config = dict(
    n_layer=9,
    d_model=640,
    n_head=10,
    n_kv_head=5,
    head_dim=64,
    d_mlp=1728,
    vocab_size=20486,
    activation='swiglu',
    norm='rmsnorm',
    norm_place='pre',
    norm_eps=1e-05,
    positions='rope',
    rope_base=10000.0,
    rope_fraction=1.0,
    qk_norm=True,
    attn_scale=0.125,
    bias='none',
    tie_embeddings=False,
    parallel_block=False,
    extras=['capped logits'],
    init='uniform',
    init_std_qkv=0.0317,
    init_std_o=0.0,
    init_std_up=0.0317,
    init_std_down=0.0,
    optimizer='muon_variant',
    lr=0.00193,
    lr_mult_o=0.879,
    lr_mult_down=3.0,
    beta1=0.93,
    lr_head=0.019,
    warmup_steps=0,
    schedule='wsd',
    decay_fraction=0.845,
    decay_shape='linear',
    final_lr_fraction=0.0,
    batch_tokens=[65536, 131072, 196608],
    seq_len=2048,
    doc_mask=True,
    train_tokens=879700000,
    steps=6874,
    dataset='wikipedia_en',
)
MLP neurons of a small language model. Each row is named by its layer, matrix (down: output weights) and neuron, and shows model dimensions 538-601. Each number is 200 + 30 x the weight over its row's rms, rounded and kept within 0 to 999. A neuron's up and down rows have the sign that makes its largest values positive.
A block is one neuron, or neurons of one layer that tend to fire together. After each block is what it responds to, as a language model described it from the Wikipedia text at the highest values.

L2.down366,203,215,153,183,198,148,203,285,230,203,245,241,223,184,248,196,184,182,158,188,176,222,206,211,220,185,189,244,234,200,254,221,154,200,202,218,184,207,115,191,136,172,214,189,262,198,227,179,174,168,202,165,233,184,218,239,183,218,185,204,208,259,158,224
L2.down600,197,226,208,176,194,176,161,225,170,234,142,188,196,199,201,200,225,241,229,177,214,211,256,278,204,156,215,242,184,175,237,143,216,160,220,209,184,184,228,225,163,185,252,168,203,164,234,184,221,238,183,203,223,199,187,206,212,207,208,188,242,239,237,248
L2.down1523,199,221,224,183,222,125,171,210,204,204,179,215,190,257,215,266,249,192,192,233,237,209,200,168,211,170,252,174,204,192,246,202,178,246,189,161,267,181,178,174,199,208,223,260,247,177,173,261,234,206,151,227,218,224,148,216,212,232,206,228,220,236,154,173
L2.down1666,153,203,240,163,222,243,187,200,161,245,238,184,177,221,206,225,280,218,215,179,214,178,132,176,192,198,284,245,261,208,249,204,179,169,175,205,197,192,213,216,167,210,182,189,171,206,191,242,209,183,182,149,181,192,252,199,174,211,166,193,174,178,192,154
Description: Hyphens and en dashes joining two words, names or numbers into a compound or range, such as Cardston-Taber, Jumbo–Visma, 1928–2014.

L4.down124,239,227,187,167,196,224,197,175,204,200,213,205,234,187,194,244,213,211,209,226,182,219,180,199,229,251,162,166,163,169,205,191,160,185,191,199,165,232,244,216,179,202,199,156,186,219,212,203,164,276,176,220,165,209,184,223,189,229,216,194,195,179,184,188
L4.down695,206,173,195,202,183,222,161,242,211,232,222,195,250,194,219,188,181,232,168,156,186,221,177,132,200,221,149,203,155,192,165,237,213,197,219,152,190,282,173,255,209,221,172,183,160,189,194,189,247,174,201,245,223,196,155,231,208,217,222,206,181,147,203,198
L4.down1039,230,194,189,234,198,203,150,204,262,211,209,173,194,166,150,204,183,225,219,215,165,192,217,218,195,224,190,186,207,228,179,174,201,230,181,224,155,230,181,173,155,230,130,157,197,188,220,240,226,217,187,136,166,171,214,158,220,186,222,186,179,202,269,218
L4.down1704,193,213,171,204,167,219,227,197,226,210,178,204,202,203,174,192,199,192,216,137,168,235,220,191,187,201,243,212,211,210,224,182,206,219,181,216,180,239,230,197,146,183,209,231,233,254,253,215,260,201,197,152,200,239,184,233,163,233,127,168,138,221,221,226
Description: First word or piece of a multi-word proper name, title or organisation, such as United States, World War, New York or Screen ACT, plus words like series or show just before a quoted title.

L3.down1040,251,198,180,164,146,216,239,213,168,193,220,202,153,171,189,219,170,225,209,230,137,130,203,171,187,191,187,206,247,200,168,186,144,234,144,151,177,195,236,175,218,224,236,223,220,194,213,214,268,245,180,208,244,202,217,177,250,182,215,204,199,199,224,168
Description: Hyphens and en dashes inside compounds, codes and ranges, such as scores (W 23–12), model numbers (ZIF-122, 767-35DER), hyphenated names (Finstad-Knizhnik).

L4.down175,218,161,207,178,222,205,180,192,163,255,239,228,208,197,188,172,239,187,207,224,162,212,205,253,224,217,171,160,192,185,230,249,178,193,161,120,202,196,133,197,201,175,251,213,220,185,210,201,199,245,212,205,196,217,177,211,230,147,228,226,152,194,129,236
L4.down371,190,193,208,216,187,201,216,153,230,272,213,180,157,240,121,240,204,236,237,235,213,253,178,198,209,257,199,192,217,212,203,153,214,156,220,171,181,182,175,198,201,191,187,230,203,189,217,219,169,149,193,203,186,120,145,154,195,267,172,171,116,214,152,242
L4.down448,257,172,225,222,200,179,216,197,176,135,202,196,255,195,206,164,167,214,181,151,251,235,153,190,186,215,203,175,209,226,225,199,155,197,236,172,222,183,184,194,167,196,219,185,168,195,190,189,162,241,211,264,204,269,174,204,228,203,183,203,235,180,219,254
L4.down784,195,191,172,168,182,226,265,224,233,185,207,271,248,184,239,191,208,232,201,212,183,200,165,187,193,195,158,181,180,235,202,185,163,235,190,171,177,177,219,171,185,185,196,175,224,221,185,169,191,176,233,182,160,197,241,224,179,221,185,196,180,202,209,173
Description: The word on in any role: place or date preposition, phrasal-verb particle, or title-case On, e.g. went on, on the eve, On January 11.

L4.down58,225,246,215,167,179,204,183,187,203,240,186,186,144,184,193,192,239,183,173,148,188,226,191,186,219,223,139,161,207,207,242,207,235,186,226,235,208,235,176,192,277,208,213,173,148,229,171,192,145,181,219,180,207,204,212,200,213,197,228,203,183,263,206,219
L4.down82,226,167,241,236,199,214,185,225,187,176,163,221,188,200,173,270,205,235,251,168,231,157,222,161,204,224,184,162,221,189,139,227,211,159,223,184,250,144,203,175,172,228,207,194,151,223,163,238,195,208,176,187,209,240,233,237,177,192,168,133,238,166,177,180
L4.down142,195,232,201,181,244,252,170,235,204,174,156,212,200,223,179,239,206,190,233,226,210,230,222,224,211,218,166,158,195,180,185,176,173,221,200,172,144,182,208,157,196,232,201,210,162,193,196,194,234,148,174,163,178,206,171,200,196,243,181,161,201,171,249,229
L4.down779,192,166,226,194,147,180,249,205,274,207,206,177,185,246,212,200,207,170,190,271,251,206,207,208,205,205,202,173,181,231,182,193,201,198,172,206,165,222,187,186,247,197,255,220,185,205,258,212,142,174,248,201,167,225,188,213,234,242,193,202,165,211,154,171
Description: Ordinals and sequence words that open a noun phrase, often after "the": first, second, third, next, final, same, each, another; also ordinal suffixes like "th" in "5th".

L4.down355,224,163,253,199,193,156,245,206,191,166,142,142,232,234,191,217,184,167,254,283,187,186,190,200,200,195,206,259,197,220,206,181,216,240,206,190,202,206,189,245,162,217,237,218,142,168,231,170,225,220,192,163,201,236,183,226,194,178,209,168,163,188,199,240
L4.down928,182,165,159,202,173,213,230,130,199,227,234,197,216,143,168,185,210,223,215,241,234,245,206,193,179,186,253,185,229,237,159,217,161,164,175,190,180,194,228,187,207,211,189,153,191,187,185,242,238,215,181,200,185,180,199,266,251,244,170,183,223,228,168,264
L4.down1458,268,183,178,194,154,172,152,210,186,249,220,197,236,215,210,161,225,195,212,214,197,156,240,256,236,259,228,183,170,242,234,112,220,218,191,267,188,198,220,237,209,224,201,180,218,217,193,207,201,155,225,166,201,218,222,197,197,175,235,198,222,275,199,174
L4.down1657,195,210,243,182,223,221,185,246,168,205,207,207,173,175,210,154,218,222,205,246,199,239,156,187,123,221,227,216,213,188,223,193,248,184,230,236,187,148,176,232,181,236,192,256,175,234,200,229,180,170,227,141,210,199,205,204,202,209,208,163,182,233,205,176
Description: Compass directions in relative location phrases, like south of, to the south, or north as a list entry, plus word-initial parts home, sub, out, front.

L2.down42,216,173,180,165,223,191,240,258,229,227,166,225,186,195,199,179,224,190,209,222,184,185,197,178,180,202,184,211,183,221,206,209,229,208,147,247,183,197,238,219,226,162,188,213,231,192,204,182,201,189,185,193,205,204,193,165,197,254,170,195,222,226,209,244
L2.down150,173,182,235,233,205,211,229,263,207,153,148,211,208,232,208,205,229,219,194,243,217,205,219,221,190,204,151,236,250,196,185,168,238,258,218,221,193,209,215,222,210,217,205,217,173,241,213,213,234,216,197,183,215,206,213,209,201,156,240,183,133,203,201,183
L2.down637,218,229,158,204,147,197,241,219,224,217,153,202,225,191,184,192,195,137,199,269,212,151,224,142,222,237,164,197,214,113,209,240,236,199,184,213,229,274,232,235,151,227,197,175,193,214,191,231,193,254,192,200,153,211,243,194,197,237,215,244,220,195,245,217
L2.down1580,220,223,189,218,243,227,143,171,225,141,169,172,179,225,184,183,230,197,228,188,216,176,217,223,198,218,199,171,203,186,232,224,204,183,241,241,192,160,207,258,202,222,265,267,226,197,168,199,219,218,183,141,270,200,185,187,187,214,155,187,213,231,190,180
Description: The word "of" (also over, North, South) after a part, position or place noun, as in bank of, outbreak of, portions of, middle of.

L2.down318,238,190,257,202,168,183,161,142,207,134,207,151,226,196,223,190,228,216,203,184,191,146,207,194,221,209,161,223,201,181,174,209,171,195,184,237,214,226,198,182,210,186,230,208,210,220,235,197,177,195,217,187,258,185,213,168,229,171,210,213,280,162,270,200
L2.down809,233,280,175,202,186,167,192,193,177,165,189,239,198,203,171,158,203,183,199,166,182,178,170,199,226,248,173,187,192,176,209,179,189,189,178,211,246,218,203,166,258,224,208,167,173,201,200,242,228,240,207,161,152,252,211,233,235,217,245,246,195,189,154,151
L2.down908,198,208,184,226,214,218,199,279,228,169,186,182,217,185,173,243,215,186,207,207,241,209,153,164,244,215,191,263,225,173,194,193,192,211,243,202,194,168,214,228,232,187,211,208,244,139,235,233,203,222,217,158,225,175,275,231,189,263,170,238,214,221,247,181
L2.down1654,194,260,203,220,215,209,245,236,186,214,217,201,235,246,183,190,236,204,174,217,217,138,240,182,238,200,195,203,205,209,210,155,197,156,203,237,183,179,182,182,182,203,228,179,205,239,211,233,199,195,257,172,175,193,232,198,156,183,201,206,175,210,224,184
Description: Final pieces of split transitive verbs that take an object, especially examine or critique (explores, censored, examines, criticise), plus topic prepositions like on, about, of.

L3.down877,197,209,162,212,212,158,190,194,151,151,168,223,205,169,148,178,183,193,212,236,193,280,224,228,201,214,178,163,204,169,258,233,191,182,176,221,164,212,183,215,188,190,165,142,125,226,161,212,173,154,212,136,241,181,204,240,198,165,205,149,254,196,182,211
Description: The last token of a transitive verb or linking preposition, right before its object: violate, overthrowing, comply with, in excess of.

L4.down252,204,219,177,200,199,205,234,171,190,180,251,161,191,164,188,213,221,235,231,192,112,222,166,215,216,222,192,200,190,179,204,169,218,182,245,186,162,174,161,133,193,197,224,212,192,207,214,189,158,168,175,150,201,197,175,196,184,178,229,285,236,186,174,175
L4.down474,225,200,237,209,256,171,204,186,195,121,190,159,258,210,188,172,187,169,167,206,172,115,166,218,173,188,166,171,217,218,171,201,208,229,212,211,192,208,225,186,223,204,162,191,206,203,202,195,222,188,196,170,199,249,156,233,255,234,170,159,228,224,193,186
L4.down575,189,181,184,209,224,167,215,203,212,237,203,248,185,186,197,234,227,183,188,177,189,205,187,203,200,180,253,199,198,225,227,204,191,199,202,195,225,216,179,220,173,204,163,191,184,238,207,216,182,193,226,187,259,177,165,188,168,235,177,196,285,215,204,149
L4.down1677,243,219,183,192,207,226,189,199,191,237,228,147,154,197,215,193,196,173,236,148,212,201,197,232,226,210,250,198,169,112,215,225,200,203,242,243,225,183,248,188,162,165,217,173,186,218,188,250,132,141,211,220,166,224,173,256,177,195,162,209,215,222,142,194
Description: Fires on en dashes and hyphens inside compounds, such as tennis scores (3–6, 2–6), hyphenated names (Bagnères-de-Luchon) and follow-up, plus inner pieces of rare words (fl-ir-ted, stel-ae).

L2.down223,217,200,145,214,158,200,245,214,216,206,137,197,198,206,241,217,115,175,184,235,214,231,165,206,222,207,227,150,212,203,143,192,208,207,183,198,183,161,198,188,241,178,166,217,175,220,215,177,219,161,181,136,180,199,211,173,236,156,204,198,241,161,267,226
L2.down552,251,185,243,186,155,147,188,235,223,207,218,257,214,235,232,129,189,210,234,167,249,149,190,185,193,192,203,182,232,245,214,173,185,210,173,186,161,174,229,195,162,171,211,171,206,286,210,185,173,168,177,212,187,153,250,207,165,208,216,159,189,248,173,222
L2.down841,180,203,215,156,157,198,188,173,275,209,214,217,200,212,182,212,211,204,191,170,207,203,213,210,224,202,233,242,200,163,176,212,171,188,205,191,206,251,216,214,170,194,165,161,176,241,164,220,242,223,164,220,166,173,170,195,294,269,193,228,205,199,224,184
L2.down1252,221,204,233,188,188,225,197,188,201,187,247,300,178,262,218,163,226,173,200,202,208,178,180,188,278,194,149,152,192,199,196,278,192,229,214,219,154,170,200,209,180,202,186,198,222,224,196,166,224,162,196,167,223,200,176,214,218,190,200,203,196,209,184,182
Description: The word "as" (or "be") right after verbs like described, portrayed, identified or found, introducing how someone characterized something; weaker hits on final pieces of names such as Civil War and Bootham Crescent.

L2.down700,200,149,235,190,190,186,213,177,202,195,160,221,211,187,211,173,173,199,172,167,192,185,203,236,147,207,200,190,269,228,167,247,176,175,246,197,151,184,152,223,212,163,191,273,170,194,204,151,191,272,197,237,163,219,145,170,192,152,176,221,286,172,185,228
L2.down868,214,160,184,218,184,189,155,173,225,204,249,180,199,164,258,207,213,237,211,170,192,169,172,162,233,206,183,228,168,195,194,206,228,200,190,262,128,206,180,231,169,256,213,194,204,205,147,234,164,210,273,166,199,251,194,212,224,200,167,204,208,186,183,234
L2.down1299,208,227,216,223,155,244,213,249,183,165,162,217,157,161,208,213,140,254,159,195,230,218,253,212,241,231,229,212,237,224,213,168,218,180,188,225,144,235,211,265,181,192,160,151,146,157,224,246,157,224,170,161,206,207,163,200,216,210,183,173,205,158,199,222
L2.down1328,260,181,189,193,213,228,220,206,242,168,203,168,231,209,217,182,174,186,170,132,238,189,199,194,196,159,248,227,192,171,112,230,231,193,132,194,216,253,169,194,174,204,198,192,176,174,193,196,186,179,171,188,136,174,143,225,124,125,218,213,157,212,194,225
Description: Mostly "born" opening a biography sentence or after "was" (Born in Nigeria, was born in), plus participles like constructed, headquartered, based, and some mid-word fragments.

L2.down115,237,206,187,200,203,174,254,278,168,235,208,238,242,162,210,199,158,208,223,125,184,233,172,197,195,192,187,198,195,228,157,190,217,157,198,180,183,143,233,187,204,146,217,151,218,186,257,219,223,193,186,238,216,170,181,162,178,178,214,196,138,226,232,120
L2.down1085,100,154,221,225,213,207,229,202,191,203,175,226,203,202,201,303,207,184,184,187,192,152,137,184,221,176,235,217,194,230,203,232,153,193,223,204,223,209,147,191,167,226,182,229,224,184,209,275,215,160,257,182,210,164,216,220,217,185,195,200,215,185,178,207
L2.down1433,187,215,257,142,194,248,180,226,275,176,211,180,219,224,226,199,225,228,166,208,205,220,157,184,179,183,186,185,183,225,209,203,188,209,169,222,181,184,235,215,199,142,240,195,194,158,228,191,149,155,241,171,247,185,162,194,159,172,119,156,195,222,210,197
L2.down1439,163,199,211,195,205,188,195,225,140,169,221,190,151,204,191,218,172,211,245,210,160,171,180,198,211,235,161,179,189,176,153,150,177,276,176,232,185,177,253,172,176,184,197,204,198,234,194,227,198,106,172,185,198,121,229,176,192,177,197,113,186,174,249,169
Description: Final word pieces that complete a word split into several tokens, mostly in foreign surnames and place names, e.g. Ribe-iro, Be-als, green-ish.

L4.down78,152,236,187,253,235,247,159,204,156,178,198,225,185,193,214,156,200,221,217,289,176,224,213,204,165,222,188,232,219,216,208,212,165,181,210,226,191,214,224,195,185,205,224,224,239,196,207,237,229,191,218,223,158,161,165,154,186,224,236,196,255,241,214,203
L4.down489,195,211,264,226,198,240,158,198,185,220,207,214,139,230,183,204,183,218,169,132,193,179,194,207,219,236,222,171,238,155,202,216,173,284,234,153,178,234,191,263,246,178,206,193,177,160,278,221,179,201,217,174,196,209,214,263,284,186,218,213,190,189,158,186
L4.down597,176,245,259,181,184,263,180,230,136,201,216,209,212,194,255,161,226,205,199,203,196,167,222,222,147,199,213,199,190,223,197,196,221,179,210,159,202,152,208,202,191,216,182,200,186,225,207,256,200,205,182,217,160,190,179,150,200,156,219,197,203,294,231,165
L4.down1537,170,187,190,184,212,198,177,251,175,259,169,186,166,244,152,164,140,226,225,244,185,155,222,183,141,250,196,227,172,194,210,208,180,250,192,190,209,179,241,243,191,159,160,195,229,118,206,196,222,220,246,233,136,230,231,208,238,259,184,202,221,182,223,231
Description: Separators and final digit pieces right after a number in tables and statistics, e.g. the pipe after points in league tables, last digits of vote counts or census populations.

L3.down16,201,253,164,246,220,187,158,179,160,210,202,191,214,194,175,159,198,218,201,163,213,184,210,143,209,163,205,196,157,225,186,204,129,275,201,173,170,210,211,213,229,206,207,174,230,204,168,160,202,243,211,251,239,260,195,192,254,174,219,228,151,137,211,223
Description: Prepositions, mostly "as", that follow a verb and introduce its complement, as in "described as", "seen as", "met with", "accused of".

L3.down350,224,175,218,197,188,227,258,201,203,201,171,189,260,227,220,203,188,174,159,200,189,213,222,202,296,216,188,213,209,134,179,261,168,225,187,187,206,156,188,175,184,191,233,158,171,205,219,189,217,189,217,188,189,224,215,231,266,205,207,183,186,153,183,133
Description: Words that open a classifying description of the subject, such as first, only or rare after "the/a", and years in Wikipedia short descriptions ("2016 video game").

L2.down851,190,182,194,228,192,138,170,229,166,181,173,218,251,179,208,215,186,198,170,231,211,229,189,195,195,239,223,194,213,207,200,209,166,133,228,172,221,171,197,203,198,170,239,217,223,178,250,185,189,162,187,238,259,185,124,185,200,192,151,152,172,161,234,188
L2.down966,159,221,234,256,194,218,219,215,155,169,133,184,221,143,203,194,174,230,207,181,191,224,251,202,169,237,246,159,213,225,236,226,222,165,167,202,185,201,220,245,180,142,206,192,221,217,184,253,169,177,190,188,255,230,164,204,216,210,151,210,185,214,240,241
L2.down1213,213,237,178,188,217,221,227,168,202,212,235,208,244,230,221,229,187,206,227,228,181,174,217,191,255,229,188,142,197,193,178,199,187,211,235,174,164,229,194,219,156,224,209,153,256,211,235,240,200,200,250,170,234,182,170,233,219,211,129,122,202,226,216,182
L2.down1327,201,231,213,230,219,230,236,195,222,193,201,256,245,211,171,205,244,209,223,211,228,205,167,196,187,175,177,155,235,226,208,176,187,189,217,151,230,197,246,238,222,141,216,219,172,183,222,230,199,248,137,226,220,196,166,266,257,240,184,231,199,150,189,223
Description: Prepositions or conjunctions opening a new clause or adverbial phrase right after "and", "but" or a comma, e.g. "and on April 5", "and in 1838", "but when".

L3.down28,216,148,154,222,181,302,206,156,211,207,194,206,239,198,206,252,200,202,130,154,174,213,167,200,229,215,233,166,239,184,247,232,206,221,231,122,205,238,208,202,209,179,178,155,221,203,252,217,189,261,184,186,169,154,208,212,208,249,155,189,142,129,208,180
Description: Prepositions and conjunctions that open a fronted adverbial phrase at a sentence or clause start, e.g. Prior to, On, Before, instead of, once.

L3.down1662,204,205,207,157,220,224,202,151,192,167,196,203,243,155,154,228,181,198,232,207,221,228,195,212,166,227,232,188,210,194,220,139,177,216,157,234,210,181,161,219,176,166,187,189,163,187,209,171,241,235,230,197,170,209,222,179,202,213,220,210,206,204,175,154
Description: Compass-direction words (North, South, East, West, north, west) and "United" that open place names or phrases, e.g. South Korea, East Indies, United States.

L3.down772,190,230,246,186,174,201,242,201,214,152,209,166,191,262,189,203,193,241,200,110,179,240,210,211,194,212,191,179,176,163,194,157,226,217,217,190,218,233,217,223,222,214,158,199,216,186,238,213,188,187,146,182,154,173,175,201,202,163,220,165,191,166,171,233
Description: Mainly "born" after "[Surname] was" opening Early life sections in biographies; also died, death, resigned, dissolved, and table headers like Date, Time.

L2.down20,198,219,192,174,198,180,269,263,178,212,197,209,224,195,136,196,129,248,262,240,149,166,185,261,199,201,206,169,184,193,209,225,187,186,190,207,178,185,216,152,152,224,147,171,229,211,193,174,235,199,205,201,191,203,208,176,182,189,203,194,197,236,220,166
L2.down267,212,196,244,171,222,165,220,218,171,217,240,221,168,196,195,227,193,156,201,174,221,188,204,176,224,195,197,149,188,224,181,175,185,212,156,188,223,185,186,126,180,193,164,148,184,238,202,258,179,163,254,226,226,235,210,190,244,226,235,203,208,242,139,164
L2.down527,194,202,216,251,187,235,159,180,228,220,157,214,166,187,223,177,185,144,217,244,193,173,232,154,177,180,233,246,164,227,240,214,210,199,164,147,275,193,206,207,160,148,218,195,182,146,229,239,190,199,227,193,257,218,156,243,186,194,181,211,195,218,200,214
L2.down1258,214,161,188,207,183,238,205,181,166,231,184,207,169,142,157,191,247,228,213,209,164,243,233,253,170,176,188,200,230,256,130,238,182,242,169,147,184,210,202,231,172,143,127,226,197,190,182,245,170,205,195,211,154,148,222,253,149,230,189,181,232,153,216,167
Description: Table separators such as | or ; right after a number in sports stats rows (e.g. "17 |", "6;"), plus "of" after one/three and "years" after numbers.

L4.down731,202,163,218,234,217,192,187,254,196,215,208,213,215,189,162,230,186,132,178,221,208,192,147,184,189,171,234,222,223,179,208,250,161,174,168,184,220,225,183,199,196,214,199,143,173,235,242,201,259,173,192,188,192,182,169,206,180,207,148,188,220,185,238,267
L4.down916,177,232,217,211,194,243,211,254,184,220,193,216,209,129,193,134,180,217,241,196,222,209,211,268,171,197,206,194,142,228,211,163,243,187,218,145,212,187,163,176,247,137,227,253,134,202,267,199,211,229,247,175,202,186,226,182,202,172,239,192,240,178,166,191
L4.down1097,231,236,165,190,245,192,212,223,231,192,165,210,253,202,159,188,215,207,232,149,201,206,151,191,221,171,176,158,244,164,174,174,181,211,207,167,194,181,177,221,221,189,206,215,95,211,225,211,207,185,155,211,146,238,197,220,164,182,239,206,126,244,209,199
L4.down1445,200,231,211,211,130,200,201,235,207,189,204,198,265,167,200,181,206,209,238,235,215,171,177,194,175,172,200,186,200,227,195,188,219,187,250,213,175,226,175,181,269,189,224,193,203,161,240,198,211,221,192,225,219,239,209,181,212,152,213,230,216,179,164,183
Description: Final word-piece completing a multi-token proper noun, mostly Spanish/Portuguese places and names, e.g. Tenerife, Getulio Vargas, Minas Gerais, Aguinaldo.

L4.down680,173,193,149,207,201,256,217,194,207,168,231,185,221,232,217,199,225,190,196,154,242,179,250,216,161,188,199,224,212,205,221,200,226,108,224,197,188,139,161,189,238,187,224,207,216,196,112,212,169,208,184,226,215,152,230,209,259,171,182,230,173,135,211,254
L4.down836,218,193,176,247,188,230,243,234,161,202,195,201,175,199,217,237,246,278,195,224,196,221,158,165,222,177,208,198,175,178,226,206,229,224,182,204,217,217,216,185,180,225,226,176,213,198,187,153,182,227,178,223,147,182,158,146,233,211,236,196,216,210,193,196
L4.down1013,166,159,140,208,206,211,214,251,200,190,212,209,166,212,189,223,218,180,230,256,216,204,229,268,139,192,229,225,198,243,216,171,251,204,231,177,212,190,192,257,210,224,234,171,248,147,230,227,194,200,193,205,218,240,209,137,185,240,180,241,170,211,176,215
L4.down1711,202,220,236,180,200,212,173,195,254,191,242,249,149,206,216,174,203,189,191,277,203,245,261,222,206,237,164,190,206,214,202,236,235,192,177,192,221,228,131,184,255,189,230,135,214,151,189,180,235,219,188,179,212,152,202,208,186,172,260,181,218,168,195,173
Description: Verbs or word-final pieces and linking prepositions that signify, describe or consider, right before their object, such as symbolizing, implies, evoke, thought of, described as, named after.

L4.down25,220,204,191,221,188,207,202,186,216,194,201,240,228,232,207,278,211,212,143,189,213,206,195,198,219,192,239,246,166,199,154,161,259,176,235,203,164,213,137,198,168,217,228,207,214,203,165,182,174,219,181,259,218,163,137,213,197,169,208,197,208,204,184,234
L4.down270,194,246,207,194,208,191,209,196,189,222,259,162,184,194,249,208,171,238,190,164,205,183,218,137,220,169,213,201,164,208,173,200,173,208,211,213,231,231,256,216,185,188,236,193,234,180,203,230,189,202,203,251,187,207,175,155,200,186,202,220,155,179,181,220
L4.down1000,199,201,162,157,218,240,187,154,183,204,223,239,224,176,196,192,239,197,168,213,198,215,201,206,184,245,202,194,235,189,194,206,244,209,194,208,190,230,182,163,183,209,236,168,191,178,182,182,196,165,165,207,128,191,202,165,180,237,176,176,210,192,150,209
L4.down1528,173,274,235,193,162,202,208,195,177,266,222,165,228,208,191,147,200,226,114,147,232,204,224,224,185,238,193,177,177,204,195,218,182,211,176,237,249,153,233,238,246,241,218,165,221,173,201,227,208,186,206,214,196,259,247,213,193,152,227,193,158,236,242,252
Description: Closing == or === of Wikipedia section headings such as Biography, Geography, Cast, plus line breaks after headings or paragraph-ending periods.

L2.down156,211,208,202,242,172,189,213,245,223,210,218,129,219,109,187,215,229,189,262,168,159,222,259,217,195,173,219,200,201,235,230,194,194,159,205,182,181,201,241,206,171,257,182,154,223,136,200,205,161,206,216,247,204,151,228,283,246,227,221,146,217,205,171,193
L2.down252,195,192,200,163,225,171,205,187,187,139,229,245,223,186,217,168,261,190,232,289,191,208,184,224,217,224,207,191,220,232,212,223,188,272,210,197,133,208,162,206,97,238,202,166,200,150,261,211,226,239,201,197,190,223,208,214,239,212,186,200,237,216,232,190
L2.down306,215,215,186,185,200,154,242,252,194,196,243,200,232,206,201,170,218,222,172,167,227,293,193,227,238,196,216,147,221,196,175,246,233,214,179,166,190,175,145,180,138,249,186,223,199,217,232,176,152,234,207,181,210,217,231,231,168,226,240,146,173,235,251,195
L2.down882,183,207,163,215,185,216,187,208,205,210,178,183,181,216,209,203,237,174,198,172,154,181,139,205,133,202,202,205,173,203,187,230,238,210,193,181,163,230,261,199,189,268,207,163,182,153,232,199,163,194,200,190,169,222,205,247,165,210,199,138,210,147,185,199
Description: First word-piece of an unfamiliar, often foreign proper name, such as Tr in Trina, Er in Erichtho, Bur in Burlington, Mir in Mircea.

L2.down458,188,137,165,176,163,187,227,189,222,182,196,205,224,222,232,202,163,158,135,221,196,224,190,177,221,189,148,235,164,245,202,221,194,193,194,232,143,187,203,227,194,219,153,228,168,185,146,212,216,167,205,193,230,203,254,246,212,192,154,129,168,183,226,197
L2.down1083,201,184,209,206,185,230,208,172,271,210,139,241,233,213,196,230,189,209,195,140,215,158,205,202,207,195,182,202,175,238,204,213,191,269,199,196,177,236,203,134,219,206,219,213,177,242,197,238,170,208,220,204,156,197,139,159,155,214,254,216,181,146,226,196
L2.down1482,180,223,174,233,186,221,172,211,211,215,190,210,192,200,179,166,232,151,138,168,186,245,140,268,170,209,194,204,184,260,219,237,186,169,193,238,202,202,264,131,196,173,146,170,194,223,208,255,262,260,197,242,262,210,178,196,230,230,209,181,234,200,195,235
L2.down1483,250,191,250,233,159,197,202,154,212,211,169,258,174,153,178,203,203,217,152,173,164,189,179,206,190,197,204,258,263,176,181,210,159,171,228,182,166,221,186,217,181,248,177,243,229,217,202,152,195,221,158,231,166,219,182,193,189,183,214,163,233,187,251,195
Description: Ordinal or rank words after a determiner, such as first, second, third, next, only, debut, and ordinal suffixes like 1st, 58th.